config = dict(
    activation='swiglu',
    tie_embeddings=False,
    decay_shape='linear',
    final_lr_fraction=0.1,
    train_tokens=1290000000,
    dataset='wikipedia_en',
)
MLP neurons of a small language model. Each row is named by its layer, matrix (down: output weights) and neuron, and shows model dimensions 32-159. Each number is 128 + 24 x the weight over its row's rms, rounded and kept within 0 to 255. A neuron's up and down rows have the sign that makes its largest values positive.
After each neuron's rows, "fires before" lists the tokens most often just after its 100 highest values on Wikipedia text that the model never trained on.

L5.down388 [126  91 138 150 125 108 111  93 161  93 167  98 162 101 168 105  97 106 101 102 103  72  86 168 138 138 152 154 133 116 137 154  53 116 170 162 121 132 136 120 147 103 134 137 124 141  87 127 145 144 126 133 101 119 179 143 116 173 102 129 125 145 116 124 127 125 121 105 106 123  84 120 135 120 103 138 100 166 154 141 163 129 120 144 124 133 173 123 180 107 150 136 110 143 142 133 127 158 127  99 130 150 168 129  92 153 120 101 139 102 136 110 126 122 138 165  77 120 113  86 138 115 108 125 131 132 143 148]
fires before: "2", "1", ": "

L9.down607 [118 165 101 115 134 165 139 139 122 120 127 107 140 140  81 167 116 130 137 125 148 121 167 158 173 133 145 127 187  91 151 141  91 123 188 130 137 125 161 133 108 116  85 130 115 104 116 169 147 124 152 132 106 153 109 128 148 131 120 145 144 114 105 128 100 121 128 114 151 110 118 149 119 112 112 148 107 139 123 141 159 146 142 139 104 122 104 109 112 124 137 105 153 108  73 126 144 121 153 171  98 129 145 172 133 152 123 126 143 161 135 120 106  91 127 159 122 149 152 104 103 105 114  97 137 116 144  98]
fires before: "1", "2"

L9.down9 [ 86 140 125 104 100 150 127 131 142 132 122 143 127 189 139  90 126 146 161 150 151  97 143  75 128 115 123  91  75 149 118 123 150 169 127 144 157 165 116 135 145 127 134 140 101 131 178 154 127 115 171 131 140 164 124 139 115 170 126 119  88  98 116 144 168 103 167 124 120 150 166 111 114 152 128 128 120 120 140 164 136 153 114 124 160 132 136 129 169 167 118 110  96 117 128 134  91  86 120 141  97 100 146 131  96 103 100  99 109 104 134 131 176 140 149 126  91 126 124 142  94 141 122 183 161 116 110 139]
fires before: "0", "1", "2"

L5.down597 [137 134 105 151 119 109  88 132 115 159 154 118 131 131 127 169 112 138  98 136 158 122  73 130 133 121 102 144  57 168 141 145 118 125 117  77 185 135 114 118 113 119  89 109 116 156 140 123 122 147 130 120 125 124 118 113 116 136 159 131 155 140 166 141 115 113  82 135 179 167 145 162 132 113 132 120 115 176  86 115  82 157  97 148 160 124 126  94 105 151 142 143 111 148 136 143 140 179 146  91 141 123 138 118 157 147 106 164 165 132 131 121  97 133  89  66 156 142 133 111  83 144 151 161 128 152 116 143]
fires before: "°N ", "°E", " | ", "°W", ") | ", "°W |"

L2.down1116 [144 145 116 145  87 172 125 127 114 118 104 134  93 185 119 181 147 117 100 121 136 115 124 153 119 108  95 148 133 139 137  94 143  80 126 112 135 132 100 138 118 135  93 111 102 114 149 134 118 130 143 139 134 149 127 104 140 137 135 102  83 120 118 141 148 116 137 123 153 107 130 127 135 154 120  83 124 118 109 128 127  75 111 119 157 140 164 147 113 129 131 159 124 136 118  97 110 170 118 101 121 132 132 136  99 164 123 144 140 138  95 139 139 145 115 142 184 133  90 156 114  80 143 121 146 104  99 151]
fires before: "\n\n", "\n", "The", "| "

L5.down99 [120  90 122 186 149 162 154 148 120 115 155 114 144 129 113 132  97 176 116 120 117 112 168 143 146 115 123 134 161 160 161 125 112 146 124 106 111 124 155 160 105 111 126  98 133 111 159 140 111 136 114  79 118 128 102 133 135 131  96 102 107 156 150 144 107 167 128 134  97 126  96  94 147 149 130 144 125 126 141  83 136  91 141 139 104 126 145 139  99 112  82 150 111 122 144 115 177 136 169 179 119 117 131  93 135 129 135 152 134  95 111 139 118 145 140 120 123 105 117 132 153  86 139 132 179 137 136 137]
fires before: "2", "1", "009"

L9.down570 [151 133 139 104 177  92 123  87 110  67 128 117 133 108 138  98 135 144 123 149 148 104 134 161 123 135 148  94  84 119 132 118 155 116 154 151 133 144 135 151 131 111 151 118 133 173 114 146  97  81 156 129 177 145 123 131 140 134 117 171 163 109 161 102  91 118 132 113 171 161 130 122  87 137 140 171  98  96 148 159 135 140  97 121 125 134 156 154  70 127 140 141 128 155 128 160 132 118 131 134 140 135  99 137 113 156 146 115 119 104 104 132 151 150 106 127 129 140  94 147 130 156 113 108 139 128 122 113]
fires before: "| ", "1", "2"

L5.down999 [125 143  81  61 158 162 145 151 138 119 110  92 135 103 110 111 122 152 100  72 159  97 146 120 109 139  90 119 172 117 163 116 152 153 147 147  92 165  88 160 123 135 128 153 125  90 119  85 125 136 114 178 154 155 144 162 125 114 123 111 129 119 157 121 153 132 127 123 130 131 128 163 117  98 135 126 113 125 137 114 105 127 141 118 137  97 142 100 104 107  70  73 154 139  95 140 128 119 120 152 131 128 105 153 177 132 121 156 147 141 161 152 132 120 120 104 206 113 112 123 112 143  84 149 124 130 132  74]
fires before: "\n", "\n\n", "==", " =="

L7.down886 [128 139 166 108 136 128  88 118 116 113 130 134 101 118  97 155 123 149 106 138 152 186 127 134 105 122 109 102 134 119 138 115 114 110 132 111 106 125 137 126 168 117 116 125 171 145 126 130 176 128  95 133 130  93 123 133 113 156 115 122 195 136 111 157 121 144 147 119 123 107  79 130 129 106 121 108 114 158 113 108 123  76 121 146 112 121 112 120 112 120 119 129 153 145 106 167  92 133 114 111 123 126 172 107 110 128 123 127 153 166 127 161  92 115 141 115 150  94 151 123 139 157 148 127 102 112  90 136]
fires before: "1", "2", "024"

L4.down785 [111 113 104 102 128 147 129  97 126 170 118 118 111 139 152 113 127 135 150 117 132  77 166 120 121 125 150 112 151 128  82 126 134  88 147 154 137  99 114 176  90 120  84 112 132 115 104  87 128 123 107 136  94 103 159 133 133 144 149  78 135 146 110 119 144 151 103 147 113 134 136 119 104 123 134 127 150 153 144 110 117 117 123 124 118 136 104 147 167 116 126  65 135 127  78 144 125 139 188 107 138 157 167 147 137 100 112 131 130 171 139 121 149 121 138  71 136  99 173 122 148 153 146 110 108 133 106 142]
fires before: "-", "- D", "- M", "- J", "- F", "- K"

L4.down252 [140 150 127 161 147 148  99 130 104 172 104 139 125 113  68 121 116 150 131 129 156 126  43 121 146 136 102 149 116 167 151  96 135 115 159 109 171 104  97 124 139  93 132 156 157 132 183 130 149  90 110  91 162 158 163 127 153 157 138 102 138 137 160 102 101 109 138 132 128 142  78 127 137 113 160 120 142 148 141 120 132 127 123 114 121 117 121 115  71 169 142 158  96 120  98 145 177 160 120 145 135 130 153 148 118 128 119 139 125 118 123 179  85 102 142 129  82 137  91 130 130 151 153 114 111 120 130 152]
fires before: "°N ", "°E", "°W", "°W |"

L9.down81 [146 152 100 103  87 127 153 158 125 112 139 138 124 129  86  98 130 141 134 120 110 130 135 103 111 131 123  98 164 100 177  85 131 183 141 100 155 106 160 154 104 166 138 112  89  99 125 133 123 148 150 103 118 133 107 153 124 127 131 103 160 145 156 108 127 132 140 128 126 109 110 122 105 113 163 135  55 125 140 134 112 127 154 126 107  78 107 118 106 124 123 137 131 157  89 124 102 103  74 113 135 142 131 110 125 147 127 142 100 129 167 156 109 108 142 170 174 175 131 133 123 109  82 129 197 169 147  94]
fires before: "\n", " |", " App", " |  |"

L9.down1174 [136 139 164 134 101  96 136  91 123 171 166 132 116 109 129 122 159 136 132 147 121 177 120  78 119 136 125 135 107 156 132 121 120 160 132 183 137 151 122  60 151 197  80 154 122 136  99 132 114 149  95 153 161  83 165 118 142  91 131 163  90 121 116 147 122  79 115 107 202 126 105 131 116 113 124 112 113 117 147 105  75 115 139  83 128 136 134 121 170  91 113 125  87 135 130 142 111 154 112 173  89 137 153 118 110 161 153 103 153 166 134 191 123 146 148 131 115 102 140 119 118 153 105 138 173 185 112 128]
fires before: "1", "2", "7"

L9.down701 [123 122 144  91 103 147 151 131 158 178 105 120 152 148 102 141 154 144 162 120 126 156 145  83 129 126 136 134 141 152 191 140 149 150 100 115 128 116 122 136 123  70 125 147 167 116 145 130 163 121 130 121 136 154 141 129 113 142 100 113 106 117 122 103 161 105 133 171 142 122 123 168 159 101 125 194 156 141 150 153  62 151 117 155 136  96 152  97 120 174 169 134 159 112 111 163 122 130 119  86 118 124 137 142 184 136 154 147 101 120 116 101 111 164 118 118  90 126 111 145 183 142 137 118 146 149 138 192]
fires before: " | ", ",", " / ("

L9.down818 [105 109 168 184 153  83 153 148 106 139 162  89 144 157 124  81 111 182 100 131 129 126 148 160 126 131 133 139 127 134 142 137  99  99 117 118 130 104 157 123 119  98 175 105 136 133 100 113 166 100 152 104 154  92 135 122 144 119 136 171 126 142 138 152 124 128 137 106 119 113 138 140 148 123 140 126 145 180 159 120 107 137 148  69 107 116 109 146 108 129 125 119 147  92 127 131 116 143 111 103  93  79 141  95 164 122 157 114 133  96 124 118 152 138 172  97 135 102 122 144 179 148 104 150 111  94 112 135]
fires before: "1", "2"

L4.down1030 [124 110 117 106 141 118 150 136 135 118 130 148 119 140 101 169 147 121 137 182 133 113  92 162 170 132  89 149 140 126 101 146 140 133 162 134 122  69 146 159  92 131 152 124 106 112 122  72  83 153 130  92 125 117 103  82 143 155 147 142 100 145 159 100 104 112 111 132  95 108 165 159 110 176 118 130 134 121 151 130 137 107 122 121  72  81 141 135 121 184 114 111 111 155 105 135 138 130 127 135 113 132 113 125 123  75 113 100 167 114 136 145 151 125 144  97 173 142 105 150 139  82 127 123 138 126 111 119]
fires before: "2", "1"

L4.down243 [ 93 135 132 127 123 123  87 144  89 125 117 106  84 158 116  91 141 103 113 153 127 121 120 114 133 129 129 112 134  99 145 111 124 132 146 137 116 135  97 160 144 133 121  92 119 159 121 177 142 138 143 159 107 177 134 133 151 145 129 113 133 127 128 128 127 155 142 114 106 143 117 133  79 139 139 136  94  77 132 137 128 132  91 157 168 111 125 167 103 154 113 121 163 148 145 144 108 154 100 158 158 189 159 131 126 146  97 101 122 148 205 142 151 153 110 133 116 138 151 100  88 168 102 159 109 143  93  69]
fires before: "| ", "|  | ", "|  |", "|---|---|---|---"

L2.down1009 [136 150  96 144 115 160 145 136 144 114  94 147  82 112 112  85 157 114 149 124 117 109 128 121 120  85  89 136 117 144 116 129 171  90  98 105 131 104 129 134 104 120 114 105 160 143 153 143 114 138 109 135 116 113 121 109 146 142 142 147 112 123 107 156 168  95 120 137 125 175 143  93 169 126 130 104 132 116  59 136 156 152  91 116 159 133 162 111 111 144 155 113 130 121 134 132 146 152 152  91 152 138 136  95 132 143 149 109 119 133 131 163 123 123 131 179 110 113 126 122 141 131 151 164 106 133 146 120]
fires before: "\n", "  -", "\n\n", "- "

L9.down913 [141 139 165 130 136 139 136 119 155 130 115 121 154  99 112 115 158  99 135 137 150 104 158 123  92 154  99 137 136  93 156 123 130 121 137 181 116 124 130 139 177 111 141 129 187 140 161 127 165 133 108 209 106 135 105 129 152 132  82 112 116 126 105 144 101 144 118 130 141 125  63 152  95 153 134 150 114 135  94 126 132 163 115 107 116 135 101 127 180 163 120 119  93 142 168 146 142 158 131 142 153 179 124 108 119 126 163 156 166 124 114 174 120  97  83 122 178 125 136 137 117 127 105 115 137 113 151 127]
fires before: "\n", " High", " Peak", "ctor"

L2.down632 [139 109 147 134 105 145 170 118 115 169 148 103 102 135 127 120 120 107 107 150 171 115 145 112 108  62 119 182 129 130  95  99 103 120 126 132 143  94 135 152 105 161 148 120 135 156 170 169 178 132 137 122 133 122 136 119  93 124 100 162 156 136 163 167 128 129 143 141 161 107  98 102 111  99 121 123 166 158 129 107 107 141 129 112 107  86 154 176 115 116 185 118 139 163 130 141 104 125 124 154 135 117 123 139 109 133 105  98 141 143 129 113  88 101 126 133 126 126 149  95 114 123 120 128 148 126 139 173]
fires before: "2", "1", "-", "3", "13"

L4.down1292 [156 136 123 149 150 122 122 111 137 141 176 167 152 150 151 119 140 128 143 156 160 146 126 113 108 152 157 120 141 102 129 175  68 137 159  65 102 106 154 144 100  68 144 144 119  83 103 132 138 126 127 182 149 101 102 159 147  82 129 116 170 116 132  92 121 122 144 155 127  86 117  99 140 143 113 174 143 133 100 125 157 153 147 168 115 152 138 146 148 144 182 161 134 164 136 127 121 162 107  96 101 136 138 111 131 128 135 113 127 137 135 107 101 158 139 109 140  82 138 124 124 155 154 143 182 114 121 126]
fires before: "\n", "\n\n"

L2.down239 [109 144 142 162 123 112 110 175  98 103 114 112 143 143 130 125 128 165  80 152 151 182 139 119 116 118 108 106 102 103  84  88 113 153 167 101 147 113 110 119 130 120  89 116  83  95 161 138 164 166 131 146 125 143 135 126 123 148 144 138 167 150 126 128 142 145 128  85 130 133 110 152 105 124 127 133  95 120 147 150 134 142 104 125 137 127 149 165 132 135 131  94 107 106 114 149 131 101 129 148 141 148 128  93 148 121 103 147 121 100 120 116 103 121 119 105 144 113 125 136 154 136 137 132 107 117 103 107]
fires before: "-", "|", "1", "- D", "| The"

L4.down1277 [164 114 119 159 130 115 142 107 162 129 148 130 125 154 124 164 122 115 134 130 138 121 158 147 160 129 203 157 162 172 152 146 133  87 130 129 131  99 132 140 153 164 159 119 155 104 119  97  97 141 146 100 142 105 151 133 134 122 120 158 160 164 139 130 108 137 142 175 120 154 136 117 148 135  99 123 144 140 130 100 130 131  77 107 153 124 140 126 178 133  97 151 131  95 151 126 128 119 139 123 123 173 114 130 127 130 159 116 133 133 124 103 121  91 105 121 116 115 117 126 158 112 123 126 136 138 107 127]
fires before: "0", "1", "2", "ip", "3", "k"

L2.down279 [146 136 133 128 145  99 109 136 145 120 146 148 142 113 119 126 108 146 116 104 113 115 120 126  92  86 139 152 121 158 144 134  99 120 148 216 134 129 127  68 107 153 128  86 115  93 134 151 111 152 140 128 137  99 128  70 120 117 143 136 138 125 139 121 132  72 138 154 110 149 120 185 112 119  90  80 103  98 112 111 132  98 104 136 103 100 130 187 150 165 179 136 124 154  98 172  85 120  71 114 148 123 121 127 135 162 122 146 140 140 121  99 110 146 147 121  94 111 135 122 127 136 191 157 114 118 143 123]
fires before: "2", "1"

L2.down139 [120 134 136 114 104 204 135 117 161 106 116 118 156 142 127  94  94 113 110 137 140 109 143 129 131 158 116 130  88 115 178 120 140 116 116 137  86  76 141 128 122 132  74  93 114 133  68 122 132 142 119 125 116 121 127 123 137  94  88 124 138 126 128 162 129 107 125 156 117 121 102 137 155 102 143 163 103 173 119 134 110 122 125 112 126 126 134 128 102 163 135 169 124 109 125 151 157  88 136 109 112 145 117 145 162 149 126 157 117 120 108 159 129 143 104 120 164 129  97 142 108 173 171 132 143 108 126 111]
fires before: "| ", "|", "|  |", "| The", "===", "| Win | "

L7.down319 [145 119 177  97 107 172  99 182 113 151 144 111 134 103 129 127 100 125 147 156 101 155 115 126 117 170 177 114 193  99 135 145  89 102 127 135  98 183 151 138 130 102 157 142 131 113 160 118 155 123  78 140 123 107 138 123 131 133 129 129 144 153 112 135  92 107 143 130 119 119 130 138 136 123  66 135 116 136 148 144 160 157 108 173 146 161 122 107 106  98 145 144 140 110 154 154 141 108 143 109 121 112 110 113 158 121 138 160 130 119 140 106 120 146 107  77 150 105 118 115  82 112 105  95  71 139 117 128]
fires before: "–", "1", "39", " | ", "2", "55"

L5.down93 [ 97 137 133 161 109  98 148 136 108 127 157 126 160 124 148 135 142 132 134 124  94  97 145  99 139 177 132 136 145 144 111 127 108 175 130 128 113 114 133 143 124  66 134 128 125 116 115 113 125 159 128 147 134  99 135 123 125 110 119 116 102 118  91 124 117 135 165 145 137  78 143 134  98 105 142 114 108 117 141 137 148 118 133 125 116 114 153  99 131 123 160 125 145 151 147 115 113 100 150  93 141 120 148 153 152  86 148  94 149  71 127 123 157 114 110 100 148 110 109  86 132 165  92 110 147 179 117 134]
fires before: "\n", "\n\n"

L5.down298 [112 132 151 133 150 116 135 117 155 143 131 141 143 132 154 148 128 121 137 133  88 137 145 133 138 184 139 149 143 170 151 154 176 108 134 167 108 146 145 122 116 159 116 151 131 114 142 164 176 138 114 119 127 132 101 161 144  79 123 162 108 106  92 128  97  80 142 131  95 126 131 111 120 132  87 121 124 123 129 143 109 148 141 147 112 131 104 129 142 140 150 163 116 121 181 160 101 117 140  83 116 122  96 159  83 150  82 109 149 121 101 128 126 179 173 152  92 133 167 133 141 138 152 101 124 142 146 122]
fires before: " | ", " |", " |  |", " | ."

L2.down401 [129 117 108 136 120 110  91 112 122  90 142 126 134 111 182 140 129 144 119 120  96 136 115 136 144 133  94 110 141 132 126 128 114 127 148 103 138 129 122 150 134 118 148 209 138 137  81  82 159 101 109 132 149 102  96 120 155 113 155 172 133 127 141  75 116 158 132 152  82 110 164  81 107 142 129 154 169 118 154  94  97 173 139 115 148 102 106 152 109 150 146 106 158 158 161  98 163 104 119  97 105 118 130 135 150 143 102 127 113 104 144 132 102 166 117 137 148  89 134 117 166 125 104 125 133 129 125 179]
fires before: "-", "  -", "- P", "- M", "- D"

L9.down599 [120  68 145 160  99 135 142 152 132 127 136 127 162 180 141 144 126 119 115 120 144 151 144 112 174 104 112 123 112 116 162  96 107 115 160 184 131 131  95 143 110 137 119 156 140 122 137  99  94 162 120 110 173 134 105  75 134 135 169 149 135 144 118 107 120 155 151 175 135  90 141 141 145 160 109 142 150 112 125 159 122 127  94 112 107 154 154 135 165 135 127  71 164 170 152 128 154 150 155 118 150 128 146 175 119 126 153 135 144  97  83 120 130  99 109 112 136 117 116 151 164  87 116 145  88 145 139 104]
fires before: "1", "2"

L2.down949 [125 123 146 115 108 107  69 147 142 133 186 137 143 148 137 148 139  67 120 130 113 147 147 142 141 114 128 121  92 113 132 152 120 155 174 167  97 139 119 110  98 151 160 143 106 121 127  91 127 105 142 105 131 142 136  95 122 122 118 145  86 116 142 186  84 172 144 147 144 118 123 150 107 153 146 125 104 152 134 105 125 145 157 101 158 166 154 155 147 140 153 109 113 143  96 114 120 144 149 111 166 127 140 121 131 141 149 125 137 128 109 112 146  97 146 132 136 143 137 130 118  84  80 170 144 131 123 127]
fires before: "uk", "a", "′", "a (", "uki"

L5.down953 [144 137 126 153 156 115 154 131 165 119 111 130 128 133 131 107 105 163 129 114 148 123 144 133 122 133 117 141 118 103 117 123 104 131 121 173 147 102 122 102 101 150 118 109  98 117 143 154 122 114 116  72 121 120 104  94 134 133 134 173 131  94 128 110 137 108 110 124 136 136  86 124 106 116 143 144 136 113 163 105 124 153 123 146 140  96 127 128  68 116 145 133  72  99 124 129 143 111 150 131 176 150 144 104 137 158 129  93 113 159 175 159 133 114 108 105  86 111 187 115 122 146 161 129 116 103 116 147]
fires before: "\n", "\n\n"

L5.down629 [ 81 106  80 112  95 124  98 100 159 114 138 126 160  92 153 156 115 137 130 161 119 166  63 119 154  92 152 115 170 131 150 128 112 138 148 121 144 149 151  84 168 121 160 158 130 122 136 106 135 143  89 122 127 107 148 108 143 121 102  98 178 135 126  87 160 131 144 193 110 127 151 161 143 117 128 161 142 146 115 108 110 137 123 167 129 126  92 128 145 105 129  97 126 138 136 125 129 138 131 129 126 104 142 128 102 101 139 124 128 110 106 129 135 124 123 210 189 125 148 146 165 145 103 150 108 124 156 107]
fires before: "\n", "\n\n", "1", "4", "3", "5"

L4.down1130 [101 135 138 106 113 137 134 103 140 147  91 129 140 134 108 136  88 123 111 166 174 106 133 127 124 153 115 154 150  91  94 109 127 156 145 121 118 122 120 132 171 143 129 139 107 133 133 123 164  95 130 184 137 174 123 114 144 115  92 169 169 138 136 161  86 103  54 102 125  92  95  94 112 121 134 132  98 154 134  80 148 122  78 140 113 131 154 105 119 113 133 111 148 121 120 132 109 146 130 115 164 102 109 154 152 108 130  96 107 161 153 114 110 110  78 155  90 156 132 144 125 117 146 146 170 124 127 115]
fires before: "\n", "\n\n"

L9.down1064 [125 139 141 161 111 172 122 146 153 128 108 154 120 131 107  79 107 135 141 145 127 124 142  85 122  88 114 148 152 110 153 131 116 147 114 107 132 150 120 161 106 124  83 118 130 124 149 133  97 100 167 133  99 155 102 112 102 119 147 109 147 154  81  94 137 102 106 151 118  95 146 130 122  88  97 163 119 160 168 145 131 152 140 177 127 110 105 116 135 107 120 118 128 111 123  92 107  94 121 141  91 138 169 145 159 107 160 150  99 109 132 132 136 115 131 147 145 129 108 139 110 165 129 118 122 148 139 131]
fires before: "\n", "\n\n", " of"

L9.down1266 [157 156 143 112 173 106 140 128 131  96 173 146 139 158 115  96 112 122 100 141 124 138 119 124 164 107 105 150 151 107 116 170  95 140 133  96 138 131 104 114  64 103 143 154 138  53 139 143 115 138 151  57 121 144  85 148 160  96 157 113 137 111 116 111 129 167 116 134 137  64 123 101 133 164 121 132 156 136 145 154 105 129 144 122 113 142 170 128 100  85 103 160 113 131 107 137 164 155 123 131 137 118 135 164  69 136 141 112 125 114  97 126  94  96 161 120 130 134 117 129 164 149 109 113 139 140 164 118]
fires before: "2", "1"

L9.down595 [140  94 148 108 155 126 129 120 147 150 136 107 129 145 121 113 163 199 100 129 124 140 106 104 110  92 125 112  95 149 142 146 124 102 131 110 148 123 102 119 140 123  99 127 157 163 139 132  99 123 134 140  89  99 120 129 136 132 126 135 111  95  98 113 123 137 168 120 115 131 144 109 123 159  92 110 133 151 129 109 151 101 146 182 136 115  77 140 113  91 163 152 123 126 147 105 128  94 140  77 155 124  87 149 138 144 108 113  97 139 148 174 135 145 170 164 117  91 137 146 118 122 158 128 135 122 117  66]
fires before: ".", "\n", ")", ", ", "enth"

L9.down1243 [134  85 171  99 121 118 114 149 115 122 144  91 166 114 145 127 132 116  99 166 108 125 150 125 130 129 163 128 159 175 154 143 133 136 163 131  91  94 146  96 126 116 141  93 165 103 143  82 116 100 119 174 138 116 136 151 124 120 124 126 113 135 161  70 122 125 168 155 115  93 154 139 115 143 140 145 168 130  78  98 106 140 146 114 114 154 115 124 129 116 173 107 158 101 158 115 145  99  75 127 109 109 104 160 114  99 146 127 142 116 148 124 154 107 112 135 125 105 161 102 135 130 119 117 150 145 103 127]
fires before: "|", "|---|---|---|---|", "| ", "|---|---|", "| A"

L9.down784 [ 90 172 132 143 138 135 134 115  98 196 125 140 104 156 158  80 121  78 157 145 107  70 106 114 137 124 126 106 130 112 162 126 117  96 166 108 147 119 125 122 105 126 145 126 184  81 158 104 155 138 137 155 134 138 125 102 108 142  82  85 123 123 121 179 145  86 138  97 119 112 119 155  97 145 150 150  93 150 105 128  88 131 115 122  92 143 111 158 129 139 118  78 118 145 123 100 165 105 135 127 115 105 122 127 104 119 111 128 164 132 154 149 137 144 139 139 178  70 114  98 150 127 141 150 130 131 111 153]
fires before: "\n\n", " | −", " | "

L2.down326 [130 147 157 142 162 139  93 159 134 118 134 120 117 158 152 108  90 126 129 165 121 115 138 172 165  93 130 109  88 110  70 137 106 153 136 139 134 119 123 151  93 148 111 128 104  81 103  96 151 143 117 121 162 116 134 128 140 104  99 131 122 122 127 145 165  99 173 146 101 113 131 127 132  96 141 133 157 130 110 128 136 137 140 110 129 148 133 132 117 119 112 110 129 116 163 127 135  97 100 126 134 109 113 119 124 185 108 132 110 152 137 135 161 114 154 156 115 118 176 136 114  75 151 130 105 109 126 102]
fires before: "- ", "-", "|  |", "- In office ", "- Preceded by:", "- Succeeded by:"

L7.down1189 [108 176 125 150 132 155 171  76  67 124 107 119 129 113 142  80 102 159 147 129 147  94 153  99 149 133 162 118 133 150 107 128  80  76 124 119 149 117 115 107 121 122 146 121 162 102 109 138 170 102 137 135 168 116 127 122 140 108 153 116 148 169  97 174 101  71 152 123 144 125 149 145 125 126 110 136 116  82 124 147 152 133 108 153 123  84 132 109 119 140 152 130 111 125 146 129 144 117 106 127 109 145 140 125 109 128  66  97 121 138 169 115 143 153 151 132 150  68 138 109 121 148 133  87 139 108  95 141]
fires before: "\n\n", "\n", " | W ", "2", "1", "4"

L2.down1142 [120  92  85 121 116 108 147 125 153  92 182 112 124 172 129  94 112  93 112 121 140 155 116 119 120 161  92 109 163 124  54 117 160 142 119 120 152 135 150  90 114 108  94 143 155 123 132 119 152 154 104 124 103 111 118 137 169 145 105 123 126 148 125 120 151 147  78  83 128 136 113 148 155 186 121 109 117 126 152 125 124 149 105  97 102 105 156 182 108 144 132 133 105 163 149 151 163  81 133  94 159 159 142 103 111 180 127 100 112 104 166 118 120 162 128 136 141 157 113 114 111 145 157  99 159 152 120 164]
fires before: "\n", "\n\n"